config.toml
num_hidden_layers = 13
hidden_size = 256
num_attention_heads = 4
num_key_value_heads = 2
head_dim = 64
intermediate_size = 704
vocab_size = 2048
hidden_act = "swiglu"
norm = "rmsnorm"
norm_place = "pre"
norm_eps = 1e-06
positions = "rope"
rope_theta = 10000.0
rope_fraction = 1.0
qk_norm = false
attn_scale = 0.125
bias = "qkv"
tie_word_embeddings = true
parallel_block = false
init = "uniform"
init_std_qkv = 0.0259
init_std_o = 0.0
init_std_up = 0.0259
init_std_down = 0.0
optimizer = "muon_variant"
learning_rate = 0.0102
lr_mult_qkv = 0.4
lr_mult_o = 4.0
beta1 = 0.9
lr_head = 0.00552
max_grad_norm = 0.5
warmup_steps = 200
schedule = "wsd"
decay_fraction = 0.547
decay_shape = "sqrt"
final_lr_fraction = 0.0
batch_tokens = [32768, 65536, 98304]
max_seq_len = 1024
doc_mask = true
train_tokens = 322900000
max_steps = 5283
dataset = "wikipedia_en"
MLP neurons of a small language model. Each row is named by its layer, matrix (gate and up: input weights) and neuron, and shows model dimensions 0-63. Each number is 200 + 40 x the weight over its row's rms, rounded and kept within 0 to 999. A neuron's up and down rows have the sign that makes its largest values positive.
A block is one neuron, or neurons of one layer that tend to fire together. Before each block is what it responds to, as a language model described it from the Wikipedia text at the highest values.

Description: Partial tokens inside a split word, mostly byte pieces of Arabic, Chinese or Japanese names in parentheses, also word-starts like rec(ently), gr(andfather), dif(ficult).
L3.gate6,235,119,174,180,129,188,220,272,157,222,244,200,242,215,186,198,208,219,239,212,234,105,202,223,214,215,203,215,157,172,248,185,206,249,311,171,249,183,209,224,226,185,174,186,209,168,171,230,204,245,251,215,133,178,237,193,133,142,138,200,206,211,158,123
L3.up6,171,187,184,221,183,213,181,213,196,191,204,223,228,230,132,193,231,283,230,181,169,112,203,221,257,194,226,214,177,142,197,202,158,142,201,152,219,281,223,220,164,177,158,222,201,230,181,168,216,152,213,154,167,211,208,194,196,168,158,204,183,248,231,251
L3.gate55,179,279,231,242,249,228,285,105,191,192,244,199,189,241,210,181,241,219,157,155,251,208,266,222,288,212,275,209,166,162,189,277,173,146,243,167,167,193,185,174,211,219,149,238,134,154,210,242,239,232,260,161,241,238,234,196,98,127,171,233,206,221,230,235
L3.up55,221,216,202,168,77,243,244,135,308,187,224,209,192,192,188,186,236,292,250,217,178,215,178,235,241,188,191,132,188,257,215,267,186,154,210,140,213,210,114,161,212,249,195,130,173,188,142,164,324,213,257,176,257,202,177,217,226,230,142,249,163,207,187,169
L3.gate156,164,142,179,217,180,226,214,250,157,173,239,78,221,237,191,183,156,236,201,198,162,139,230,159,238,199,244,220,212,130,216,189,239,125,140,184,178,165,187,209,199,199,202,253,151,262,276,220,237,180,270,136,190,209,197,157,246,214,159,258,168,257,212,200
L3.up156,163,138,165,187,193,141,165,181,217,292,182,239,177,213,164,204,235,257,183,222,206,163,240,225,158,258,209,180,172,273,241,251,190,235,305,183,269,202,259,175,229,315,213,179,208,146,157,250,295,278,166,197,137,210,154,307,241,225,244,192,227,183,185,226
L3.gate398,176,197,177,209,224,166,199,198,222,195,256,147,222,213,137,171,177,161,216,175,102,161,229,224,149,228,166,210,173,248,234,229,165,168,284,219,238,219,149,205,161,203,117,239,219,191,203,236,171,241,213,245,244,156,241,200,223,170,138,237,215,177,155,197
L3.up398,213,263,145,237,161,219,210,136,263,175,149,220,219,125,179,120,170,156,158,178,134,232,198,217,209,233,162,279,205,135,207,211,174,168,135,116,229,142,227,149,203,154,212,184,223,157,168,215,147,252,212,210,206,233,196,209,163,168,112,207,204,320,207,180
L3.gate454,329,176,199,226,170,185,182,244,188,193,216,210,209,167,224,268,224,142,140,182,224,293,178,182,164,293,146,244,196,211,237,274,118,267,191,113,260,213,207,219,173,204,236,212,217,196,213,171,222,220,215,194,184,205,193,205,163,219,177,182,199,270,206,162
L3.up454,120,214,216,241,175,255,211,235,211,149,188,133,249,231,180,205,200,180,189,183,161,170,208,235,246,210,217,152,294,127,259,231,204,173,193,224,212,167,157,95,188,151,177,250,175,207,228,230,147,210,148,237,206,193,180,164,146,184,184,168,137,191,166,223
L3.gate522,274,199,193,118,237,158,261,177,193,166,193,191,218,237,270,121,206,210,241,224,252,217,180,203,180,250,239,232,219,189,175,200,242,168,178,158,197,172,261,226,144,261,176,259,228,224,212,220,235,270,222,264,145,220,209,154,218,135,210,257,210,208,197,188
L3.up522,155,204,176,276,160,217,159,185,199,243,133,215,241,187,224,159,162,231,210,274,222,173,264,315,189,160,218,226,239,259,278,169,203,182,155,189,240,199,211,167,236,218,204,234,234,231,255,190,260,169,233,246,172,146,179,142,149,110,171,265,192,195,180,203
L3.gate580,203,254,215,244,209,270,221,163,172,240,219,148,193,260,237,219,211,234,235,245,207,209,215,256,195,216,201,131,248,263,162,212,213,198,174,192,291,198,261,103,193,184,221,162,164,169,245,221,241,206,302,149,188,217,239,185,201,161,238,254,278,221,263,186
L3.up580,189,200,157,215,146,269,251,163,168,185,200,102,224,290,173,204,211,252,175,226,238,216,239,251,167,155,218,85,267,256,141,195,193,186,174,192,219,218,260,146,171,168,221,220,189,200,191,203,234,223,224,176,253,224,218,268,201,149,209,250,245,186,210,161
L3.gate596,233,195,204,199,239,224,190,149,205,138,309,239,196,160,233,220,167,201,210,187,173,228,248,218,241,221,135,222,229,169,210,185,217,239,249,239,245,227,180,186,122,163,148,183,129,203,228,286,205,188,226,211,157,185,243,196,164,139,116,206,155,156,240,253
L3.up596,196,149,228,145,198,151,163,168,242,297,238,202,180,151,140,129,226,192,191,227,192,223,266,218,170,254,205,161,139,181,221,230,144,250,236,189,171,266,205,161,183,189,170,120,165,196,288,164,210,135,205,221,127,245,133,189,172,153,207,273,176,209,171,191

Description: Pipe separators marking empty cells in wiki tables, mostly election result rows after "Labour hold" before "Swing", plus weaker hits on "or", "and" and mid-word fragments.
L10.gate248,225,221,157,230,236,183,210,172,274,182,244,175,119,228,122,233,240,230,206,214,200,205,159,248,179,239,234,154,230,150,200,224,188,183,180,235,195,194,196,217,205,177,172,232,182,252,193,172,156,160,245,122,271,237,258,184,242,212,228,192,198,173,141,262
L10.up248,250,239,217,267,201,194,173,162,173,158,237,169,188,229,164,206,207,164,122,173,179,179,159,196,195,227,229,260,163,139,178,182,140,269,188,281,240,225,210,186,190,186,180,259,212,183,114,145,136,218,217,253,197,257,204,151,238,230,215,156,253,132,88,215
L10.gate383,180,182,121,156,168,113,197,222,178,210,179,273,254,277,164,187,219,228,147,193,209,198,178,162,242,247,162,224,158,204,167,227,144,131,159,256,120,185,166,144,174,218,229,180,218,232,212,195,171,284,210,235,204,133,242,199,318,252,213,146,245,252,185,195
L10.up383,226,181,164,250,170,159,206,196,190,229,259,220,279,239,132,203,211,200,151,178,190,206,188,178,270,225,171,306,246,158,189,185,169,122,201,198,262,204,215,174,207,230,239,222,182,176,222,164,176,211,235,287,203,119,231,245,135,156,175,183,214,154,177,137
L10.gate388,254,147,206,208,247,222,235,217,242,218,197,243,215,203,203,187,181,136,242,229,157,195,181,91,218,182,247,220,212,208,231,239,226,210,210,220,303,189,145,253,209,147,246,216,226,225,154,190,212,174,225,154,172,208,156,193,175,216,249,202,218,245,186,180
L10.up388,195,196,221,174,184,244,178,152,270,180,193,88,148,213,187,188,268,201,180,184,165,151,240,200,190,212,227,171,244,162,210,162,228,207,171,167,198,270,251,225,200,258,199,192,167,209,184,213,207,248,171,173,231,258,228,181,256,142,144,166,233,147,219,216
L10.gate463,209,167,145,244,140,143,252,176,222,198,204,182,187,195,210,153,184,125,131,221,165,193,255,154,235,175,170,204,165,220,162,271,251,254,242,202,200,160,198,216,210,202,186,160,250,147,206,223,191,205,168,216,206,163,265,175,156,258,81,146,262,208,204,231
L10.up463,239,188,204,192,216,221,156,176,222,197,230,206,240,263,208,203,238,215,239,182,232,244,191,160,223,178,174,203,272,183,220,81,208,212,148,227,165,205,200,167,223,220,201,225,254,146,180,194,230,168,184,179,259,210,181,157,180,118,248,226,201,167,207,201
L10.gate483,154,146,194,265,202,155,277,144,200,154,235,189,170,274,243,189,235,236,148,172,164,202,203,221,211,203,176,217,140,179,188,179,262,228,193,212,203,178,139,217,137,192,227,202,241,253,212,242,232,191,210,209,247,261,272,211,226,242,184,249,234,227,248,193
L10.up483,228,120,238,201,172,255,186,99,240,134,253,181,198,219,231,204,276,200,252,195,199,174,305,181,285,183,213,202,173,185,192,192,279,299,219,222,246,223,132,240,262,158,192,205,303,203,218,215,209,227,169,127,263,170,161,161,79,175,207,198,212,185,200,174
L10.gate619,242,180,192,205,206,195,202,156,163,204,162,183,239,200,134,202,184,151,217,142,233,196,158,199,207,177,215,255,243,238,230,156,216,155,189,227,137,185,192,242,197,197,195,236,247,192,249,239,222,191,185,258,208,181,201,154,157,231,221,123,196,146,120,166
L10.up619,186,219,204,259,154,184,228,127,159,219,202,178,163,234,214,222,176,194,275,190,159,235,260,171,229,301,204,228,214,225,196,207,213,177,162,157,191,107,207,172,191,185,181,222,267,205,234,170,185,143,157,213,261,144,175,198,165,329,194,140,177,226,142,275
L10.gate641,273,129,184,230,173,153,155,152,204,162,173,328,175,224,151,186,207,212,224,166,168,152,172,235,168,199,226,253,219,169,167,253,178,219,161,166,235,223,216,140,268,149,218,206,232,144,159,208,251,210,264,250,250,127,214,229,134,196,182,220,210,213,204,190
L10.up641,170,192,215,180,209,207,279,154,199,172,213,173,222,209,105,262,207,207,244,205,188,190,181,223,149,156,184,164,222,222,269,215,208,195,228,210,261,240,306,183,303,103,178,216,202,333,124,151,157,252,183,150,243,226,219,157,205,183,193,181,212,188,204,154
L10.gate648,193,211,245,195,229,160,198,183,250,222,283,174,249,261,217,153,212,203,217,217,172,234,188,188,219,149,277,276,205,220,163,188,132,153,217,252,153,172,202,182,169,241,116,236,223,226,200,187,223,195,147,240,262,243,119,114,169,256,215,202,167,214,253,149
L10.up648,268,181,234,163,138,206,160,183,203,182,247,168,248,237,178,257,254,200,154,234,199,224,158,176,179,157,203,148,221,272,251,137,137,163,195,207,279,216,163,208,132,190,221,197,182,219,209,244,122,243,185,270,147,204,184,176,251,272,213,204,150,228,148,167

Description: A lone H, h or Z split off as the first piece of a word or name, as in Zimbabwe, Hungary, however, hour, Zapotec.
L3.gate22,263,173,250,201,240,268,261,114,168,193,142,165,141,145,197,262,218,187,208,170,171,229,252,192,165,262,157,247,143,192,260,207,200,206,180,210,181,187,294,253,282,242,220,205,207,212,183,229,206,159,175,252,181,196,201,196,217,172,156,190,197,232,245,161
L3.up22,212,230,194,207,200,215,152,169,231,254,180,187,233,173,88,156,179,159,133,252,149,223,170,170,221,193,161,165,196,177,194,213,215,152,180,206,274,91,257,166,150,160,165,189,275,196,161,170,146,246,178,224,211,234,164,253,223,181,194,177,236,219,168,231
L3.gate126,264,247,223,166,262,211,283,179,187,211,189,210,139,282,198,222,217,163,279,206,199,190,199,202,230,157,148,240,179,195,213,214,149,241,158,182,174,144,155,190,266,163,207,145,230,192,231,191,237,183,172,191,187,188,203,226,180,131,206,106,147,213,175,270
L3.up126,264,191,255,184,210,218,232,175,132,251,249,255,112,315,235,159,223,195,171,232,283,218,139,199,222,144,220,209,176,234,224,231,182,208,117,147,205,206,165,226,247,207,208,142,203,148,206,227,254,260,194,200,161,186,257,199,171,164,139,163,201,205,148,264
L3.gate355,220,220,230,216,219,265,253,146,164,204,166,269,223,220,278,213,209,243,216,190,235,178,211,141,203,252,262,196,105,121,247,222,198,210,170,211,178,236,265,194,150,176,222,171,228,248,146,200,282,173,281,121,208,153,128,295,259,229,211,124,193,198,212,163
L3.up355,195,165,199,194,208,210,242,231,206,310,200,196,220,264,249,257,214,164,214,179,243,238,195,171,238,237,150,260,188,188,230,234,200,230,157,190,254,132,167,197,201,145,140,187,244,202,180,262,232,207,200,100,183,156,138,201,248,178,172,205,221,265,208,226
L3.gate390,238,215,162,247,222,167,136,155,249,203,244,239,230,206,214,202,207,227,161,187,222,227,255,225,320,173,145,181,177,157,234,204,225,144,167,222,196,264,181,220,183,144,143,167,207,205,197,207,187,139,136,213,132,243,205,154,183,160,208,179,191,187,133,235
L3.up390,252,240,152,163,145,149,181,269,193,213,180,209,160,255,229,227,215,250,151,249,156,159,175,167,210,152,228,226,266,188,163,224,181,173,215,104,126,215,194,141,174,186,231,132,170,226,185,232,241,230,225,135,166,215,153,182,173,245,197,170,252,229,144,207
L3.gate436,237,173,142,239,265,238,226,161,190,144,151,281,148,267,241,171,140,126,177,258,179,148,221,210,94,205,196,181,277,108,209,180,177,161,114,184,182,233,206,197,270,191,172,227,197,183,202,151,185,240,166,225,180,245,196,207,231,191,172,189,195,210,208,193
L3.up436,268,156,180,205,221,259,226,136,130,184,165,272,64,230,269,222,166,173,205,271,224,224,211,134,148,193,206,268,237,163,234,195,204,185,123,140,188,263,212,193,224,152,227,206,209,226,129,151,161,248,227,238,158,198,153,203,213,149,219,149,182,231,255,222
L3.gate474,206,199,154,228,212,259,249,218,215,181,174,181,191,197,249,199,176,209,192,133,169,227,127,184,220,181,170,257,153,197,133,231,80,102,226,189,161,248,177,198,249,234,218,120,201,228,182,195,192,207,199,132,237,167,243,153,129,253,204,184,111,254,230,236
L3.up474,196,218,139,128,216,217,193,213,224,274,220,215,152,217,174,227,236,248,233,205,194,159,232,161,187,206,219,261,173,268,126,216,172,161,174,156,163,224,165,147,245,239,223,196,208,169,240,198,231,225,257,176,149,233,203,176,148,259,151,235,153,274,192,198
L3.gate478,189,177,224,194,189,239,229,184,114,187,223,206,252,228,208,155,250,143,163,187,248,249,276,217,221,145,208,157,120,193,135,198,145,225,184,243,206,234,128,220,270,172,198,235,248,229,266,151,188,136,152,223,230,242,225,134,190,245,305,202,217,200,226,245
L3.up478,177,213,196,189,214,228,181,120,135,133,189,199,203,242,223,183,235,155,180,182,150,258,238,250,214,240,127,262,203,237,199,239,113,247,187,228,250,189,215,140,245,189,157,191,242,151,188,212,208,209,188,171,174,210,173,184,274,224,191,277,244,129,219,241
L3.gate612,289,237,193,173,226,204,294,198,169,192,151,195,199,244,163,253,183,196,202,142,245,280,159,270,202,222,200,264,184,172,232,187,243,264,146,160,142,223,192,224,230,220,221,196,262,230,148,210,179,133,231,181,179,223,196,166,249,173,197,186,190,269,237,190
L3.up612,208,166,250,165,202,244,186,197,177,198,177,199,193,231,235,178,185,150,123,242,183,293,172,171,236,236,243,167,238,156,219,245,246,218,206,179,155,197,202,198,184,193,225,164,198,203,174,226,221,170,208,249,183,253,219,217,243,186,163,133,180,210,194,122

Description: Single consonant pieces (h, w, n, l, r) where a word is oddly fragmented, mid-word or word-initial: be-h-aviour, recog-n-ized, h-ospital.
L7.gate687,238,232,257,216,233,201,138,181,156,242,146,102,187,235,131,139,217,184,201,141,209,199,231,234,152,159,251,219,256,162,225,220,220,246,187,229,168,214,162,269,301,240,210,138,184,195,237,230,180,116,187,148,187,209,169,177,193,133,217,223,243,148,287,203
L7.up687,249,130,185,167,170,179,237,210,189,156,140,169,142,161,192,181,201,218,150,194,141,219,154,179,279,166,207,167,250,185,242,170,238,179,208,192,220,272,127,238,282,213,177,164,239,148,170,239,138,157,215,242,219,224,163,197,199,147,234,223,227,109,202,204

Description: Partial byte or word-piece tokens inside names and words, chiefly non-Latin script (Chinese, Cyrillic, Arabic, Greek), plus splits like unc-ert, IU-P-AC, V-atican.
L10.gate401,191,150,207,141,220,184,228,186,181,198,204,116,166,241,193,269,201,225,186,223,256,256,201,224,233,220,209,186,139,198,174,190,186,99,179,292,168,126,206,226,196,217,202,195,186,183,212,272,235,181,239,286,260,231,242,197,149,202,142,184,215,173,199,221
L10.up401,227,133,211,166,195,250,204,260,186,236,219,193,256,170,217,277,189,235,229,182,186,179,175,217,219,180,270,195,216,205,235,221,170,184,231,157,224,184,220,117,227,246,246,204,157,178,240,174,237,304,184,187,206,208,243,250,202,213,127,257,212,216,192,123
L10.gate442,175,185,186,181,215,190,161,272,271,181,177,190,192,253,220,234,256,186,168,224,228,182,261,220,212,176,214,219,174,199,212,241,197,136,256,224,203,186,303,192,259,156,259,193,211,171,230,210,212,242,226,136,161,196,182,144,174,207,165,205,223,151,198,168
L10.up442,196,199,173,201,157,140,203,179,238,200,185,236,148,223,231,209,201,245,204,257,146,204,197,254,199,208,183,259,232,247,222,115,242,174,201,246,209,126,196,141,209,185,187,183,218,178,213,319,148,190,247,133,198,239,242,186,253,230,99,242,175,126,222,149
L10.gate481,240,206,203,174,139,231,176,196,204,116,235,185,206,179,215,236,237,228,158,218,153,197,249,139,208,188,207,192,126,213,208,224,195,230,178,177,232,213,271,210,197,271,174,186,213,196,247,242,172,222,236,179,195,195,184,267,140,259,217,196,270,216,133,178
L10.up481,274,200,214,154,201,247,208,198,145,234,150,190,260,213,160,194,255,205,258,176,232,194,160,191,228,135,287,213,188,187,178,256,283,147,186,182,163,194,59,170,232,239,201,186,194,160,252,214,154,176,168,188,216,148,160,212,148,187,119,232,204,274,176,119
L10.gate494,209,209,256,209,235,184,254,279,201,206,194,219,220,249,205,197,206,226,133,229,177,250,131,198,184,229,251,258,161,203,211,207,137,235,111,228,170,137,157,223,248,175,174,191,233,254,232,212,162,189,157,216,210,161,208,178,181,256,182,236,160,196,238,162
L10.up494,162,152,172,229,255,224,176,300,236,178,133,172,192,246,172,211,203,190,239,243,139,135,187,206,180,222,88,167,201,234,252,250,159,254,196,230,206,192,256,167,247,215,166,242,151,201,228,185,245,218,195,213,220,260,163,150,204,189,201,263,259,127,165,262
L10.gate513,245,217,173,194,226,224,148,239,224,281,237,234,231,162,195,224,323,228,134,189,225,195,211,177,200,186,129,249,93,189,258,150,205,200,218,189,207,190,250,179,236,184,195,289,136,124,214,235,124,211,217,215,209,194,214,160,200,231,230,238,180,174,201,182
L10.up513,211,195,200,200,180,191,251,248,145,212,255,189,278,226,214,204,200,213,233,239,244,226,193,220,208,202,230,212,184,210,206,180,233,190,217,181,209,277,146,147,235,237,113,201,203,134,179,209,124,310,147,234,227,226,166,115,151,155,175,222,196,267,239,251
L10.gate626,206,220,233,257,192,162,270,276,168,243,191,271,221,185,191,272,204,166,233,309,194,187,213,222,195,200,200,209,220,256,164,151,201,257,222,229,231,204,243,178,151,216,289,177,172,131,251,235,205,190,279,214,164,165,191,223,141,274,110,203,176,220,160,176
L10.up626,180,175,231,241,218,162,263,232,215,204,107,272,258,167,239,167,232,201,187,256,195,230,153,170,209,198,166,234,112,172,204,194,229,218,203,221,221,169,230,230,170,262,192,100,214,167,201,210,196,158,244,209,214,169,239,150,163,278,141,217,139,149,210,182
L10.gate669,182,186,217,178,251,148,167,162,138,181,185,192,216,197,213,181,200,200,209,289,171,188,241,148,207,198,193,297,255,162,199,157,231,199,197,192,181,223,185,233,157,221,211,86,224,232,143,202,202,262,179,224,233,214,206,228,215,159,125,220,170,227,189,229
L10.up669,154,217,226,195,247,200,235,199,148,213,261,193,205,147,159,191,241,228,224,235,199,197,237,188,297,228,263,292,178,219,211,219,189,136,224,131,170,191,228,235,127,198,145,263,160,158,248,264,193,253,252,111,198,275,218,221,217,262,178,220,221,193,223,189
L10.gate692,238,198,219,265,184,230,184,211,231,246,209,199,213,212,194,204,210,193,172,144,164,199,152,166,200,205,161,213,198,231,168,214,194,203,215,204,142,204,177,194,194,234,195,193,142,187,208,216,242,153,177,180,142,176,186,246,176,169,223,200,191,234,227,175
L10.up692,221,210,221,171,231,167,222,130,175,294,218,218,294,265,238,242,284,292,274,215,164,193,160,126,227,306,211,161,226,227,233,218,122,221,193,184,202,187,198,217,217,176,193,210,228,131,185,257,152,199,179,159,238,209,168,212,212,169,151,204,166,187,208,154

Description: The letter H or h as the opening fragment of a split word, e.g. H+istory, h+igher, H+ong Kong; occasionally other openers like Ex, P.
L10.gate28,245,235,192,211,255,219,193,205,247,197,159,199,166,194,287,249,154,171,241,187,238,98,208,189,198,177,163,176,192,168,182,207,229,134,173,208,236,150,217,170,293,200,191,148,213,152,157,211,83,224,189,260,218,181,193,177,221,211,207,241,224,164,150,157
L10.up28,239,176,221,137,286,181,197,190,235,170,150,183,194,239,201,214,203,209,222,134,168,237,180,203,119,198,164,161,168,249,164,239,175,226,177,251,249,178,209,119,153,180,212,199,227,202,176,132,223,198,206,273,224,169,252,181,133,267,190,224,212,181,200,229
L10.gate174,228,239,214,167,196,295,229,227,176,193,234,164,172,278,187,177,193,125,216,219,222,293,222,134,205,175,199,188,192,236,140,173,169,234,119,243,241,220,192,169,245,170,236,162,192,130,261,211,283,206,203,139,221,283,211,178,213,226,80,187,198,184,173,220
L10.up174,222,283,250,183,251,241,175,144,155,223,227,246,145,174,208,241,241,193,200,233,254,207,206,171,130,187,238,213,143,206,188,211,155,128,191,189,149,209,244,272,244,215,236,150,234,222,175,204,201,157,219,232,208,205,186,226,245,184,179,230,163,236,200,143
L10.gate270,221,103,216,221,208,176,269,209,224,180,269,174,110,206,179,234,176,186,180,178,269,259,289,188,167,129,194,175,178,165,171,210,225,207,149,138,174,195,185,217,218,229,257,151,166,206,163,202,133,267,156,215,169,148,93,238,206,190,174,160,197,317,237,141
L10.up270,205,192,199,217,223,236,239,227,219,198,177,220,142,212,187,203,206,193,258,212,204,213,275,172,130,207,169,210,177,148,179,163,182,164,203,195,251,190,207,170,219,185,262,196,156,205,152,140,163,195,230,195,142,196,150,193,227,275,251,122,177,151,206,230
L10.gate274,245,209,185,196,207,264,269,146,221,110,168,234,183,231,178,259,135,206,214,119,259,245,192,191,217,207,227,196,227,222,177,266,216,172,232,189,235,166,227,233,248,226,183,226,256,198,161,120,126,213,211,194,312,222,171,164,117,212,115,222,249,229,177,185
L10.up274,187,260,201,228,129,148,184,183,258,229,182,191,186,152,123,224,192,148,206,218,251,253,148,207,287,210,194,175,172,220,221,128,146,272,119,206,192,190,144,205,180,236,194,190,245,252,276,203,226,219,148,213,152,123,170,211,167,213,197,281,180,201,191,215
L10.gate290,195,230,227,249,169,285,197,191,214,211,196,201,196,232,183,146,250,133,202,191,202,285,262,175,205,242,275,187,212,197,213,195,213,224,130,198,265,200,234,210,205,177,231,165,226,198,152,204,236,192,200,198,193,187,173,224,182,192,205,180,143,248,227,160
L10.up290,151,202,210,146,253,224,263,179,187,109,163,198,194,219,184,210,132,204,183,201,228,249,240,123,150,247,254,210,241,200,150,214,235,175,185,208,214,210,162,230,252,183,161,201,159,180,225,193,218,162,157,269,164,238,262,225,216,197,249,180,219,147,211,236
L10.gate507,211,260,170,244,222,197,210,161,181,224,169,218,252,220,230,192,132,130,162,221,214,314,210,233,212,214,204,138,214,125,262,202,205,133,227,216,194,208,203,294,143,212,165,194,187,249,171,176,136,219,252,223,254,243,221,195,208,221,190,215,204,248,175,165
L10.up507,244,244,177,144,158,292,123,195,245,213,144,255,279,222,225,273,163,215,159,265,207,200,263,194,185,156,194,184,175,179,216,213,193,170,192,265,189,202,251,209,136,158,189,133,220,243,233,264,156,149,178,251,205,208,156,153,142,186,228,172,207,205,140,195
L10.gate535,289,178,172,187,231,234,193,187,168,192,214,246,169,228,178,134,209,179,262,179,219,201,169,131,229,170,205,141,221,166,164,170,184,184,201,211,222,153,247,210,194,190,192,186,158,171,119,230,276,190,137,232,233,192,218,197,231,206,316,243,195,180,252,205
L10.up535,221,124,175,225,269,182,159,194,215,203,180,238,156,204,179,146,171,208,280,126,206,207,191,173,157,163,239,202,175,183,185,184,233,127,161,241,173,193,268,140,200,203,215,276,233,133,229,180,186,224,164,223,199,179,202,252,205,215,229,198,210,214,138,199
L10.gate605,230,219,136,202,182,210,202,161,217,175,200,250,164,307,149,183,204,254,207,256,181,139,188,125,232,245,235,170,120,220,214,290,137,133,210,252,199,166,190,182,220,159,232,180,164,106,172,200,197,150,200,194,184,182,265,183,184,195,190,134,236,246,184,197
L10.up605,199,156,228,257,261,220,223,222,204,234,138,204,141,195,168,208,268,219,202,192,263,254,128,223,232,224,170,196,178,159,214,223,191,182,207,279,229,200,186,163,278,249,219,162,207,160,191,188,182,188,132,211,200,192,206,196,212,123,231,178,237,159,167,204

Description: Word-internal fragments built around "b" (ib, ab, ob, amb, emb) in long or foreign words, as in responsibilities, Alabama, Najibullah, Assembly.
L7.gate344,196,134,308,207,259,196,181,219,202,162,197,160,229,263,166,218,223,189,115,205,218,239,203,189,210,174,230,202,200,153,200,160,240,164,192,147,238,184,182,281,188,179,239,246,148,186,237,240,230,172,235,159,158,244,119,147,221,173,213,204,276,202,106,164
L7.up344,221,261,284,152,209,132,219,150,246,225,216,253,264,230,152,230,232,205,207,137,238,228,230,233,177,197,194,184,174,123,174,213,197,271,182,140,178,241,175,233,249,221,182,216,261,130,210,209,214,184,183,199,213,179,156,256,203,221,137,179,247,207,168,165

Description: Nouns usually followed by "of", such as number, population, age, List (the number of, at the age of); also mid-word fragments like ver, ber, bel, ent.
L3.gate64,258,241,203,112,207,220,233,169,243,168,259,216,193,294,225,227,194,181,148,230,282,246,144,239,143,200,206,191,198,178,150,262,253,156,211,209,177,263,231,213,240,122,193,240,149,196,164,146,220,188,313,209,155,236,185,177,242,175,205,212,174,178,195,232
L3.up64,213,167,182,229,229,221,188,179,222,165,134,204,217,200,229,135,296,208,120,187,230,164,192,204,249,227,231,266,178,213,254,191,272,188,286,187,281,133,249,212,178,182,175,241,213,188,185,210,229,291,170,275,241,127,181,213,153,215,171,144,158,181,279,190
L3.gate92,237,220,161,171,231,213,161,194,221,171,157,228,157,258,236,221,188,254,225,194,268,228,259,184,130,225,213,235,199,209,180,203,220,211,220,153,242,207,172,222,322,164,199,215,219,153,178,164,223,226,196,243,228,154,237,223,185,228,252,169,222,213,175,196
L3.up92,314,158,210,244,199,272,174,209,246,159,157,126,220,213,143,234,184,221,285,197,214,211,262,205,162,86,119,158,265,234,198,161,198,220,207,232,202,150,168,221,211,174,156,266,181,210,219,180,264,223,234,212,210,88,196,173,198,170,225,224,177,221,205,200
L3.gate132,158,146,183,156,230,213,187,218,217,184,216,185,150,205,240,154,196,97,175,166,175,138,185,223,228,235,207,172,127,202,140,123,226,209,156,183,195,199,203,137,235,230,192,273,169,187,241,165,235,253,208,221,195,132,255,137,214,190,183,197,109,218,183,202
L3.up132,190,243,247,167,251,241,157,182,166,163,172,186,326,201,206,199,275,210,150,213,200,184,142,123,212,159,264,210,182,166,210,196,163,185,171,120,150,154,181,167,181,203,220,311,138,183,183,250,222,189,209,241,272,254,282,185,213,214,226,276,173,157,234,179
L3.gate401,182,275,255,210,235,249,263,158,206,211,179,231,164,173,267,172,196,202,228,207,242,232,223,163,133,292,115,140,89,193,232,228,159,174,240,283,217,191,214,265,202,187,250,268,180,177,204,144,219,207,202,208,176,218,173,178,243,299,286,204,189,191,191,169
L3.up401,171,211,268,230,222,228,259,239,208,147,172,315,236,176,159,178,209,165,135,141,217,157,239,148,240,178,230,209,258,187,210,178,261,249,184,250,186,144,206,214,213,141,198,167,111,154,240,192,158,216,214,234,201,192,178,158,201,193,149,205,204,191,209,209
L3.gate477,173,192,161,219,190,152,238,211,238,196,198,264,167,236,210,178,192,191,151,194,171,158,228,183,186,226,178,231,168,215,275,228,179,261,265,164,175,243,226,168,199,165,107,200,154,161,136,222,129,203,228,267,181,234,247,181,220,225,189,282,252,241,235,180
L3.up477,135,146,182,180,166,140,239,182,148,194,186,180,202,232,256,276,237,226,116,223,200,169,230,187,145,198,175,268,157,189,186,264,213,288,190,225,158,157,218,246,193,206,187,231,210,151,176,203,231,186,209,209,263,202,170,240,193,150,120,225,261,201,288,208
L3.gate521,224,162,171,213,221,238,206,257,237,205,172,226,186,149,205,199,246,167,233,260,152,145,230,202,247,155,121,151,261,236,173,223,167,194,147,226,188,235,242,199,217,259,304,188,176,213,211,244,158,201,251,131,190,219,186,180,185,206,173,134,262,245,169,196
L3.up521,107,175,244,192,187,170,261,243,208,184,176,218,233,141,322,220,137,180,235,302,245,170,204,266,228,131,260,147,185,216,213,184,177,182,160,194,225,283,206,167,224,215,262,192,197,127,184,204,206,206,181,206,229,312,188,277,196,102,160,193,191,219,165,164
L3.gate543,217,149,228,252,168,143,196,193,220,229,221,309,173,237,220,234,191,293,185,242,203,148,275,200,151,178,175,216,124,165,179,269,117,230,204,211,215,283,128,169,202,182,236,210,227,210,175,173,169,264,218,195,198,204,195,251,177,100,173,152,236,214,214,189
L3.up543,149,271,220,196,201,185,155,204,182,266,209,296,244,166,193,217,205,228,205,228,189,192,248,260,201,128,127,196,169,187,227,190,154,225,212,260,258,310,191,182,176,218,247,158,117,213,146,216,190,206,269,198,178,226,155,211,151,83,168,181,234,186,213,215
L3.gate634,201,243,153,184,152,133,199,99,197,178,203,219,140,234,149,165,217,147,202,246,188,182,186,180,280,109,216,233,198,193,182,162,173,197,233,135,261,166,180,201,244,215,169,244,214,238,120,203,183,198,205,199,124,243,227,177,188,244,166,163,208,261,233,98
L3.up634,237,219,289,191,201,145,197,247,164,201,208,184,254,240,145,156,221,255,227,215,251,189,197,221,164,200,168,241,179,146,208,123,192,128,206,244,138,182,185,225,183,219,172,223,266,205,187,223,239,248,242,278,221,114,253,173,238,202,231,150,228,194,207,138